{
  "num_hidden_layers": 9,
  "hidden_size": 192,
  "head_dim": 96,
  "intermediate_size": 768,
  "norm": "rmsnorm",
  "norm_place": "pre",
  "init_std_up": 0.0257,
  "decay_fraction": 0.346
}
MLP neurons of a small language model. Each row is named by its layer, matrix (up: input weights) and neuron, and shows model dimensions 0-191. Each number is 500 + 25 x the weight over its row's rms, rounded and kept within 0 to 999. Numbers have three digits each.
After each neuron's rows, "fires on" lists the tokens most often at its 100 highest values on Wikipedia text that the model never trained on. A number after a token or word is its count.

L3.up167:459481514443515520521507503497505510511498481472482467525467454502522509492486492490479535461472496503488486484529472568479491499490520512493466567526497502496474509494457522497502488491504510532470525482519494500459518503501498487490524499544441467516470465502517512517488506484480457474511511481513522538520505492462512512504522529463485498487498480459526483460464510498467529509516537447494466470527465477515531516522540492509489466509487505482489480557536506536515464538486465494535480468497503462480450509557535478479469525474516488499476524476508446479489464485471518517
fires on: "." 17, " G" 16, "m" 7, " \"" 6, "omp" 5, "or" 5

L4.up204:489504480477461531504466521517542518523478495474518489464471462491488513486477547504502547522512531463500487513482518490509553496539514476497526504498515474459484509466528506499489477477516500504536443521498523466534521481552479507481486501510518501515515492468477497510475525470476519519478510528518466455501510513496514500524480494461488518496545460488507496530459486492463489514510524512490528530525489447513489531481498446501472460461485512516531509517534456489537492516484518469512450479452503541492534553533492516487549491486507463519516484478537471480485540467482495448
fires on: " of" 36, "and" 9, " –" 8, "ar" 7, "orn" 4

L3.up735:530520514526542494533480480476506507474527480512526496482529476545459501472483551473536479467506513498504457496566482469462486503517485504484516523470485511484455525495513506512516485473488523522429516510513481492500469535474502442511489495501523428486496487514527516506497546485479527494502463517464483521493447518497492497495512473502470512457486487506472502559569514526487516477525506498522489497518505493473483492491498494496507499524500525514560521488469545496539500532535527529501535488488478511522528528475506517510478508474463496513528497508497536504445467504448507478
fires on: ")" 47, ")," 18, "):" 9, ");" 6, " is" 5

L3.up624:508536529497469488531491492505497564483497502467469518480559489499519462462508460499522514504496474494456510464548490506492454529523486465456510470439485478486512485499503498477500492488518472516518530490446526482468509524483498528538484495506497512498495513526504468564473527481493464466484478505469504503494483500482499484490474515522524471507490487508495529493523505506549485501504486526485476506499505519477480514472477500490493483497503477555483521514503498552529442514519487465507457489448494499552478479519420497569480488515482468529520497520529518460523503510501482532
fires on: " f" 37, " round" 10, "'" 7, " F" 6

L3.up643:525447516522494531524473510487445496514466476503486495506514461515512523515542465501477481496494512526521567481484524466462489521532474493487462511497502480501510492512463497499507502477482509491529544497512454543540503479483516466523549505511478531517503517525523540508486493522481500516475466497453506471471467497515458493512507485531510443468497511535494537464534497473485526493513489483513555485492464516502531484516494514490524567493544460527495492500490489503503488489477521511522563540466526484492480514527495536518488500520540512509540544504511502551516445488486495535
fires on: "or" 35, "ents" 6, "ur" 5, "l" 4, "re" 4

L3.up220:520495539504543525517517489494504493481500465499526525502476525543483461524513505542521509525489541510501506505501514482511497518535445541483478524538485467540539543527482526503546480492499504541478530470521481493507476479527482474503493487513515488505517483493522517473486478477505521502466479531507519497488479534471508507500540398473483509473489489554521509501519499521473521508463479515499493482498523497472442492513456483498511509473541472531508487460514480485480481499465538485519518447486489527499551477493516506508489544492493510453462477426534527504512518479496482481
fires on: " to" 25, "ort" 24, "ont" 6, " for" 6, "ist" 4

L3.up541:534524491503518517489505490514495530576469524479503519516490589498532489489552427485495523484486483493495480447496524481483550490454529513496504493484503462511497509549517528517529519508506454494514491536502528544499520506482528505493476506504527511522494486513461501514561517513529506486511499521531523522523508437528474469504495461532506549482479460499530493493507507492491528484506500496524467494485491475481503520454509478500482492478514504523472534524513471606508463485504527512519504516511479496484505495450498464478521477485514498502503501518535489520521492498505505516
fires on: "'" 16, " of" 12, "t" 10, " H" 10, "tt" 6

L4.up295:510538484518502553485513516490518447483491477515511535517490503527515504482518487480435526487545480456485506497462491526568446531503516464492478499550453540499498467504513518472496516468492452498482487476529501529542527537497458456490523484480468502509490514506514552537511505521466501527473502546487491490492512543484514539476546501472488529491471506489482494506504450513500510502512531448493471488478496519539517504493479481489515522530503494491497535491492482486511506495492513512470501501500473541493562515528503424510500486497469505483529487465481528524514497493497526543
fires on: " " 64, " sh" 6

L3.up761:495542486506498478538462533510539495487515524475473493504467484519522494520472506499520498494505534501527492509497543504487518452505500464475483493490465512526474503521486472502512534525506517488511495464465491500517484496505503459522467551512532466515530499511471491490489521503491475503504472485478434527516521509440557511482504496422515501518545479487532481502521494517484561512516568510479495500513511464491534477490485505508523476510486527469474491507515537542508513550503461458451471482492464495484484498497514507517496463494506408488467530490469483487496526526469480507
fires on: " in" 15, " re" 9, " In" 8, "ed" 7, " E" 7, " can" 6

L3.up233:503531500493494506477454507523505528461526484503513507513505484550499479528481465466518540516518500480488514485510515527504468511499501477498507562530517506487515470509473551533507496478507520535515495494517510522505497526521487558482480491516511473497583501479525524491531506501500468509442503481519478531513495543496562512492511529531520514504460517517486513551504516481483488515478512468528519497497514496530479465483562486533541531498487490514497524495529517525460482495481532547562482431497516474468522481564559499497484480506533489503483472480491496506533501505485506480
fires on: " w" 74

L4.up266:510459537521541500479499523538484523508472492526501547500537504556499514497530508482526490488467485493506490464496496504499513491458549459524520551504514484493528498551498508496501508492487544496481517497494499526495457486452503498541534461494484460515504498504478466450491559472472504505509500532516514483499486482498524504520519540514513530529463494495539524513521539509544512503462509518550517471550486473507544535530563523496484499532507485466534510512472540503483491530511515499514503516512484484475463513483477511487483463536555454492483471490492521539534518452515497503
fires on: " th" 11, "|---|---|---|---|---|\n" 9, " Th" 8, "6" 8, "7" 8, "8" 7

L3.up669:465470486531476471458513492506509534493522515473518467477470468517518523511494494459497505533484496513504449492490509499521502461466475464507500469469493460529420487514464502487477512513507487477488500505503505508505487501480463478555544489486517475503507431497542525531503533486478497506501526480524529487496506516469503496503495452496505512512475527507512505485539562511488533488508460505480484429517510526460532474490493483494447525533488560484514468502498515513494469544516521491512498497516485533446482488538501514493501486544521493446468528509460511470519491506515541479
fires on: "b" 13, "f" 13, "p" 12, "g" 11, "tt" 7, "r" 6

L3.up556:486547523511464529491553504494508493536500469461513495545472518500555498507530485510531503512495439508504479518506541523479482498490521479501523537511517488509486507524487482514498469490552489485553514547507481458503500515494478473514549488523513494463495536503505515520516496489493508522513510588504571509505486524532536505481515517439494475493482558477451506510512466470502443506480543504507488497475509494510512520496477483475488548519493444510480527487522482471442448497527501475524469480522503487516485508492502474484516473499493513499484535501522505509497489485471528521
fires on: " of" 18, "–" 13, " United" 11, "ph" 9, "0" 6, "v" 5

L4.up452:488471489522536502501494502521521541487524439483480522500557487509481502514514510488533540490524475530472522456502498557523513481463483530479500522520471471469508492523472548520536474495506474472492461528547481530498525502563506471488490535490520479498489508527494524486527497508502544434499481497525506512474517495475486477493484515541488518530487534451539545456485493502487469532521491532501497489524473457475516486489487495508509516499489475521539515469544488514480526514467474544523499532492508449501474460458531469501491494483475476495533486482476479461477493485518487534
fires on: "|" 30, " can" 14, "en" 11, " |" 10

L4.up117:456497576486455525535505499505490480479522476452505441495485497490475479433477507494490439523499470521487454480523483501528486494516489470487478487481463506485478510505459488539522500486489501479493474516519498495467523480540456524516482493517503501455498499503480494485490512461448458473486505487494517543493495478487542494489503479517510497504447472503495504463471468461516480437466509505559501490474519521498510531517535545483470533491501462509483518461497508506516502507482479462475473508542554502450493492514511480512511537475495507512491536510510525484529538481493504504
fires on: "a" 35, "A" 24, " a" 8, "O" 6, " A" 4

L3.up316:538522485511518498487472473466518553532493519517487474494521534494522445543519466490514555503495561511510531436483473518514512501511500550519485490508501442484511490510533495543512444465487479496502500475507499541460478520494464464485537506505495526553512491493458460485498492507501520523510504540492470483483506501527479517460504512493514515498466520497523538450468472470496491494536485479472450513499489469462503521512490514483534521485464489534495484526443512500505492514515508496495524484545520521513502446490518504501524476485493523527481494478552505490497505527484458549
fires on: " first" 17, "our" 16, "h" 7, "O" 6, "E" 4

L3.up246:474503447537491503526499467506448501505527478456523486502540506515516486505482460490516509490459415530523446477500532494490531498578487475532484475553496517502509467480494514494506471451485496533483482506488511497497518493470530514504505520491485515496528531524509480513507517498503490524533546472549489501477490528514505513477564477524467501478501532483521512499515512496502505542513456501519509458478503513498517519496566499480540523491487469496464462481524490530525485471478471478503484482484509520487533508493506475534513514500517470483462489531458478527468465480536459491
fires on: "r" 29, " col" 19, "i" 17, "ro" 8, "omot" 5, "ol" 5

L3.up722:501492509501492514476543450520458517501537497481469531488518469487487537490493503493502474487492492477547547514499515562501494514463510482478500546528456504488504554542531509481508497526490496505498504514465575482506511485509498493505515509465505521505499524512523510504517503431501508495496530513539484498497472489461471471466523519519474503491463504477524545524462521484490462475489523501521514473529503513529528493478462471484468499497510512512516478477500486517492526497435481481537496547461476529474572506466480492491534445534508517486459492456507471488502497474524491458
fires on: "ing" 29, "i" 9, "e" 8, "ad" 7, "l" 5, "el" 5

L3.up208:492503548521515512520509515455501506498469495508487462470478483501518509487480507519490472502501460568536515560575487492516472516480509502519506503472498491464489502539497496525490480534498498462547501512502504463470499500481461462494516501551490484515519484514467466533473522444504497454504528464493503490463510492506483526536532500442520514502506516474498515448509493528448452524499485487465472492469498496527505510497507506507469482567473504471481498508512483504492468509485539532448489546496504510507519477496524479464472507499534493503471522498547480541529468508521484540
fires on: "og" 16, "ag" 13, "ont" 8, "Q" 5, "ip" 4, "act" 4

L4.up148:475497451456506508508516491495496496466519480472499513458481516486542553500469537482491458506501466510512527509491512521520503486525499479507495475526501493470520497469520483517483516507485515499514502509534474491532477479481465505499525514541505486572588555514526461522491513493507506478429520515505502455501487483525470503499504438509497514465470524454522492494465472509523489508482490464564513496518492488490498473487503469481508478530458488491475481549475522547517515467453520503486548482479510487521481465469449521492523486514472489469494462516499502492526487491523484497
fires on: " s" 61, "," 6, " car" 5, " sp" 4, " h" 4, " as" 4

L3.up447:497519476489491509493478492524504519512497513510473570495510496498487535457536497489550533495506505503500478508521481493530495519505475519480474511512435511535504480441462503520547512488483487526516527451457489484498498470496515505533520469491496459493508528478453482477512540507477472498508487515479534503511500532507518507418504529504499526502507470441507505509454526510495531509497492497538483530470473508537503534509503540531501529508520481497541476499474476475506507500485475494525507484511501545491473461500447500588523515516472504508473515523503516504445461514507486555
fires on: "′" 15, "qu" 13, "re" 9, "ost" 8, "ac" 4, "m" 4

L3.up548:500519501461530499472531547515514494473537500489444500528523526494484472513507527511514518508496511471483519501486521518505462542491491503490510500586524477514506498491537508452466469481505507462499479506496503546515486499539518541483482506481546480500469502470539521509458532477460515466520504504515535497474531486528490512538488492525471491530521494531481485491454438474476475512490474469466488474484533504509530475510506531513586462499441497530505500528539534504505498479481532487455482495500503520523469519505459530473486525500492530500500482514480491501533506469474479497
fires on: " of" 44, " these" 7, " " 7, " the" 7, " them" 4, " this" 4

L3.up679:474472553467523497517539493491497498507523514481535533480505493458533510455504503500506483504516490501446507567459505488482495495468457477537504487497474506494459500524481501535489470476520487506527483490508468520503507444545515506407529495448499513495505495469526488524513497504510483495476483497506510481472481524476515514499508543521474467522496517479493540516496468496505456488495538567491537535510482518504513515546501534478507493506490467521515500487516480511473535506469489515500445522514520506465562506514523503464485502515447470534491504497540515488512512490491485434
fires on: "on" 34, "in" 23, " On" 8, "un" 4

L3.up189:519547480489529519489556458529498540526502498453494473449524517483532481485473527490482508482517514501491483495453468475482509486529496521500521513523440492509532470533477511487521488494529500484538517526510497476496504496540481531522531494485491498504527510495541488470483500480514513520468527490524472502475498564461474510493492446485511443480535528511498526488485495462548484546497559527500527507511511497483500506517532483464484508513539516505505508476518503515530517469507492569516519505527525512509539493487489484559472500460460503510506455510570501482467499491526493492
fires on: "ol" 14, "ent" 13, " cons" 12, "our" 9, "r" 8

L3.up207:564544521462469477518471480480502497494480500482514500500524496493502472496463497465505509480531553490485507512481484498529477475531486453465502496511452522470499523514470493469491483516481515473472503446500438514462504453486466501504514485484555526513457542484440456516468477516520507486474500530488515501551453509479487518516485485494528527495513518440515505503482502518508500482519482516472477523468454512531525509495443520530553532501524491501486506501503528488537512544546514506517458504537536507482501509513486483488515483489484497501531506517454482517467487529505520465
fires on: " N" 27, " d" 15, " st" 9, "D" 7, "N" 5, " pred" 4

L3.up397:487518489518492523490527492487465578509448511463523508530478516499512494474500496474491507462511524507468521534492480516497469508533486470488483463512512503455487533477520464537523494494410474509504529496480504540522483491505523441478522463488479494501471483525487489525507527456496457525519480511482536512484526496465485508502516510488536447493460500518467529493436495545457535495530493464527473540496511500486549461479526536496533536496506502526493483483488477514464499475517505477486499514545493484520511509510517540484489483492503506508489489508539478546542521499486472513
fires on: " most" 17, "l" 14, " much" 10, " or" 10, "il" 9, "or" 4

L3.up327:494526530489548518516491444507502506496481507474499504500487484533514545495523484457508527518513545492478474515483484500485492500496492447499545541512491506447525530508454513490514489512465531475497494499480568495512490530475499471523530501493481493507517483501473515471503499440458490485460522472487491496463533506501519512490469454514454493485492529519529540489508455503497469507516479493473552520521501497553488443463492487491509477508467487475497486504504526469479510499492562484455480455512443480464504514512427477497544489495498489469477493475488506494513466490483466516
fires on: " to" 19, "ed" 11, " There" 9, "ly" 8, " there" 5, "ing" 5

L3.up411:482547454499483534512501523502505480513523553516523472470508526518461522439509514527524522488506531504519505498506492547485444520501493487515486572480480478490469486527485513477481514504496533496520487513515493508480467527542530511482494474468514488538485467493510522474482496501487507494489481540515501544466518503526440474498498534446526477525546478501551501545535486517487510505531519471543518498482485511467492483484532497505501520493458452479473497504504479522496555569507500494486477504503511486463523550499466479494478546516452463489522500501515506511523540494499494522
fires on: " re" 28, " on" 19, " Re" 12, " in" 5, " First" 4, " into" 4

L4.up424:492503470488544481509561514508505512485539492500491505528550494507469542523489473482547459514470537496514530480491534466505517517488464491470514482495507513490491537502500478501475475514530501539527480449480506525491538493484530479498530501479531481547488505512500477476501535478490512533539530463468462516462508544511494504448518513490511530504475497481504478483465492499484510470477517467479517502481505488501509482521509512470478491456487535503505570465490478553497499497529468474468530538523505555467530483462512552502499496502461511537464488532541504515464454467514496504
fires on: "il" 16, "rit" 8, " in" 8, "ot" 8, "it" 7, "at" 7

L4.up183:506519465481524491459524528512464465528479496487493487520454491477486493500469535507480518499446480490475527535482498508488450523515493534444477490506486538514526495512469520496521509542538499459478534534494514495489534484512488539495548514497543462456495465546481501447493506520506506553489492567520506514489478495478497492508447486467514537485481489456522523520506455506529521488495515513523468513509510482447522485498505515494515530493462520529464465498514482500544498491475507495486499523496495499465515466460522468482482506520513506495477515501499443470466557524476466515
fires on: " did" 23, " would" 21, "ot" 12, " could" 6, "u" 4

L4.up397:534447438496496527443490494518467541515460490478491526510500533499546565513517537496524511488489487550512545455527475477505484513528525505457505508524510474472493441537544529508526490503510478486490495488511503508481519459485478511525485492486515514509482502519507499499489479510449514481416485520482481520542494509492515503498525513494525497521475478456526499513537470500471494501498486483523572507516502458516541472455484501519532494533498502477494513523519502497504491516497508484478509476519524500500450472526476562515494487492518486482524510527500454521481533485480544511
fires on: " his" 17, " her" 11, " th" 11, " my" 10, "ost" 8, "p" 5

L4.up360:494551509519511510446489462465505533505504492501485467508518519500548468496467507475551510536468524510469511461535524497495501498493498470487486515448504491519537485476483529532485516482485539468512480509484480471487502536444537476509489522530479505525561486502497467489496519490497520472465513478489478461541530466479496518459518491470533478494473513505514511498492547494514512477500530459538547494517479507534511497508528529493492505448560481513463524498511559501487510563492494495526528495520488472504524506508513529501467511464463508514508482521503480508435508514455477484
fires on: ":" 93, "):" 4

L4.up177:424504521478476527499581498497570517515474478499488504484490478457508487524500502511537542521469488510485462472500504547555520521498506510500506485538488455480488496464439579519479520478532547497497506474512510501460547463488505521477514481500516498477483522517492497512493474479492439522510505502485468471483469531540516476452521529510494513548498513539498499492453497522490491495485503541491449500449550495501494504496513488518480508498510512513538463476531498498507468468494488510497466500477505502495499485523503485501547540507507502486476493500487501506506483472507470508
fires on: " b" 32, " sc" 14, " St" 8, "St" 7, " g" 6, " Sc" 6

L3.up711:538500485503452514494530505520527509477507509501542518470453533507480535466486530432493476479530462491495479525502480535474519459506490476503495536493462498502472518474488519464538561497501503473489480525458517457523504496522497518490481498473474473506510527540466512456484513501537525493487515483531483523519500465499470480456462459480527490504527529512496440485498479485478504448505532489543469482483483514492478476498502481487470439498501453521519520522465507525520486563524504513490498478474532484505501530519505462516492491491465494518493492444476512503510511474553488500
fires on: "ed" 25, "ing" 18, "led" 7, "es" 6

L4.up623:484523486500521523507486516545481511552472494500520501483483506487498547486495506541524438518544475481518498539466509508538502548501505488482467526533512491474521497541516491528515520481478461494493491529546473535482490503534497465499508518482527510477521474534491520506537514511538521505460529501506460466476476538509496479485508490509475493570475514523500458509512482568485472509454460506476496515499500492525484500495459542536507477489476478502507507459507483520531535517518458481453476501528512500462483523490464516492526440473548471547516513527523504490506502498465515487
fires on: " but" 30, " In" 13, "ater" 5, " or" 4, " he" 4

L3.up92:467482535494511458479504490523506498475506482498521495469528484468534518534458496496485501532559452532498456492469509503526512514503517495490519514470537512554489497486477475502507502466500459504503450494470523442521481525520484493479426499536458478520511488516499512521515526501512497476493504468491470492475483471457462532470508526457476506499485549477500543455502512477475493517510463521489541493495493553542531516517522509473511558518449481455511524483491515523492474463485478520483463485517520472515483504509504511455483467502522506509474504469542482503468515472484515488
fires on: "ag" 29, "ap" 23, " Pos" 9, "iz" 6, ":" 5

L3.up403:507509504505496508492571545481513508493476486498538462483521495493497535496521516529506505509513561506488543492501510517512468542472516476467506483474506507496464489463440518483470512485442500487515470487523532494499500465504480487497478509559537524503475492502487467488528508465507486541547491573504513499504476486442516459519539497504468534477483480505542510493518493518505503568524485463524477492514501509544459513480509461488525490492552463490527519491499552531500443522472493484498529502495511471523467490541484527466471489506511490496506543493536504507498503509509515496
fires on: "s" 31, " teams" 12, "ers" 8, "es" 5, " cities" 4, "ies" 4

L4.up192:518510459481502495510502502474504492487479475460508501484546529504532505449499513535508497524514481518512499522515510520476506502442514498486492574513500470523490522473527502491547460469486528551519491520523488501505533515486478457519540489482510519510481486531525493520500499487525509470567546509499471492501438525486453508491517531504482443507462481538512522474499464525467479502471520496492515465487507509477504489478523562488498501465536521488501520512497496507494528529491446496487531496481493526456519535482524478495549485499482434523477491505485498441469515520475470483
fires on: " In" 49, "In" 25, " in" 11

L4.up681:476501515481503473546527519484455521528496505532479492480491497517521500481528521486520483509526478491495504561526448513508523487445526468505548479455494532505494515512548533514515466536487501521535468457501516509488508531470483516469493512481504506498466513553523507476527506496486488459456541512507526474489492543491499529488502531518467509525494474508489495488467521508439532472457523514513464449500516446515533504468475506509538495476531486490558508548516471502519477504495478460533531514491499523486497538533488469463487485498523503513510521483473507513498437537513510490
fires on: " \"" 76, "ad" 5

L3.up0:501466478523504513451495501514507511485465495447477463510473494527504452441485516507470501464519496584479534515533494502558458477493504502482501435509507494532501498537496460480522500503541528516485494478511518509499499538433516431504465500473506454497474538526485473502476479516495490525510522502537503477483492483532490511505491465516474484532478492544497508509499475521471509463506520513507508487456514507466520489465509517522498497504520477476533499537502525536497480488480492531467470504476517537495516466508492520531496472512482444514496492510434502520484517504505458491
fires on: "Ch" 17, " When" 12, "ch" 10, " when" 10, " th" 9, " Ch" 8

L3.up37:526511470490515485541504503533553514537474509511510494498490483486529499486473486461511511461511531537492507473494494529464492511468472474473517530494534514495488498508530513522521468510500498514526463533537516480499479541488480466475504509495519441493464504528531514509513479490479525477449505550486513504506467516492501512459424494517493511512436461548471504475512529508533503513454545491531441527499527551449492526502495505486483548502503494508510528515476495545533471510500502495479521493539519466424540510489484532494545501509498497498535491511502491525500496483505480489
fires on: "'" 21, "if" 11, "é" 10, "qu" 7, "af" 7

L3.up404:476547536526505490511502510495464458493472463497536467483534500504522498480455554488510514515462503487498529491517540487513522512455512482535508459496443558522505528537449481524528504441508486507510509527500481514502513500541515493513506494505482513492513512496499536510482490500491516502548484543530490522488551472530463461500505445445531530486524524484523516501494509521486476478543489515472507484470492476548509499509507490531531437479477491486463490480496472518508522510462480462518522495525546479494469505494514515466502469533473467499508474499492480560493542495509503511
fires on: " States" 22, " Carolina" 8, "land" 8, " United" 7, " " 7, "ans" 5

L3.up30:467476504491501527460520528506496537512506500456488499497543498487538508528549509501477484451465510480511499478473515496524518436472469500461514490482499520500510526484479503517545512531505496533520507504527465473470468492506500438506528531464512510499497503484496451554501528464504493495512494560506491489498493512515504523484487486520521524518525488474492450481513521548474498496467452485488470432482508480480434498499524507524499505515458451535501472491549472546505463528511516478500485446503522500512476518463492458548480473497521487496505513508448492480516494514498514488
fires on: "f" 13, " f" 11, "om" 7, "st" 7, " Candidate" 7, "id" 6

L3.up306:490495485448507484464501483483484518491469498513479477497511476476470475517514499457470506490478489567468485506501477437591512479513517479491537520484539508512486477498504506509516517482475486491509486477471457510490511520451495497495532547498527519507518508515512474443504546534487453472514503508485508518530494510482519566505496488518535543483494521442502459481515509512502501491513535499497494482498526471491501484503538472471523483497469508506464517493477462544502509488506508476526534518513516507496481554460491516498504498464495478528483528508528511567482561461488474473
fires on: " t" 35, " r" 20, "is" 9, "and" 8, " med" 5

L3.up171:483530501526503510489548489498526498505482518519469492511476518510545528481502519485482534469529494509476455542481516504519463470496492501479500477504510544527465477531467538484469539509498531514507505494517523489529497516521519468487478523515511483462502459478490553504516531458500532471516465521501470528497566502489528496490553517492488471508538488504523466496461471499493489467509505524487501508548505483561565521544495504500513497484542474506475522489506512489496514534487497476429500466500476525508451522453501449516501561463502509508475461495494464477487512518479514492
fires on: " to" 26, "c" 17, "gr" 11, "sc" 8, "ic" 6

L4.up540:502497462531510516506471484508494504469497530521478499532538464489536466514524488541493461504483515469497516495518485550512490492483470502487485510523516513517472525478439486501484507479520512482534508521443456538508497523487500466550495445465498506531492494544501543476499496522478489478501477532481481490476481521508451443513530504506467540473504509464499509467477476486490471477496502455489535464466461478486475520481537533529499531476483480517487548510467509490457489503480525468461499485483534542473510479517518510537481520467499487555473498511468514500539459480503506542
fires on: " of" 48, " " 8, " were" 5, " During" 4

L3.up472:516501445524482507515507532507482495493521501507487493539491484516458488458519527481497513470496520467484502481562467491502495486495537491488536540523478483493518498499492523521482480489499519501493499495511493494496509521449489498448519471527450502453504496494500526484493551481508539481476508544517439490544487540512485440461518480508499474445476494526518518453509500520487494490549484488462514450467487511477534473477490518516495500528512482505517513501530493493516578495507458465499483536491497530462556491472509481481540506499485515514512516502540531559493502512499526451
fires on: "b" 23, " in" 13, "iv" 7, "eg" 6, "h" 5, "ub" 5

L4.up389:515553536490479487519525514530519496495535472449491510434501493565493518464499497506494480502519542504534497488535490475518503487527535458516509470544481529505489512462487489479463503490504542501508474547548476516540477525451539473491524518492517512546525521525552532494541506464527505507502530499519503450527508524503505477471438482457464504501540485486518498477526486508469474492483495465514459504510508474507499512460476508482512496513480532488530514518492508455446528511494514531512495477485511507488522510489488540526513473521489458522516529517534541520476506512504503479
fires on: " S" 46, "S" 24, " more" 7, " res" 5, " as" 4

L3.up209:515486487496500460452482531521529518519527489518494480551518498493494448497478506486509506485483567542480501476487524504507444466472500509470506471463510454522502495475480498499489491458515579501539482482442529520504493529476454506454492511498551526498514480511520500506490508474507528467541503503477487514466479476488516513497498519499479489522523479489474514518522501515500515490521539511500491505522465476470493511485472549472515497412493510521468487520466473521523495530442462502499448530475485504514499515509504507479527476536540493502544492492498514461529531490498529516
fires on: "it" 24, "in" 9, "ai" 7, "at" 7, " in" 7

L4.up409:551446520491489518499524469497502543503525522524473525501545526549501557502540519492527498520484521471505494522551517552510488493518493476542459489522436472506525477518537491492561501529534494509495553474473483506479523506484522475501494457488457480504504525530463477469476528536510522495514502514495514487464529476517462488552500491513497490509468511504493458459521534482502499499494490488477445488431503524529521485468487516507504513539439467518513514488488499501509486521511485500503495472503509486515519497489483518497508438496518487499501542502520504498448524492496486465
fires on: "0" 38, ";" 29, "av" 5, " the" 5, " of" 4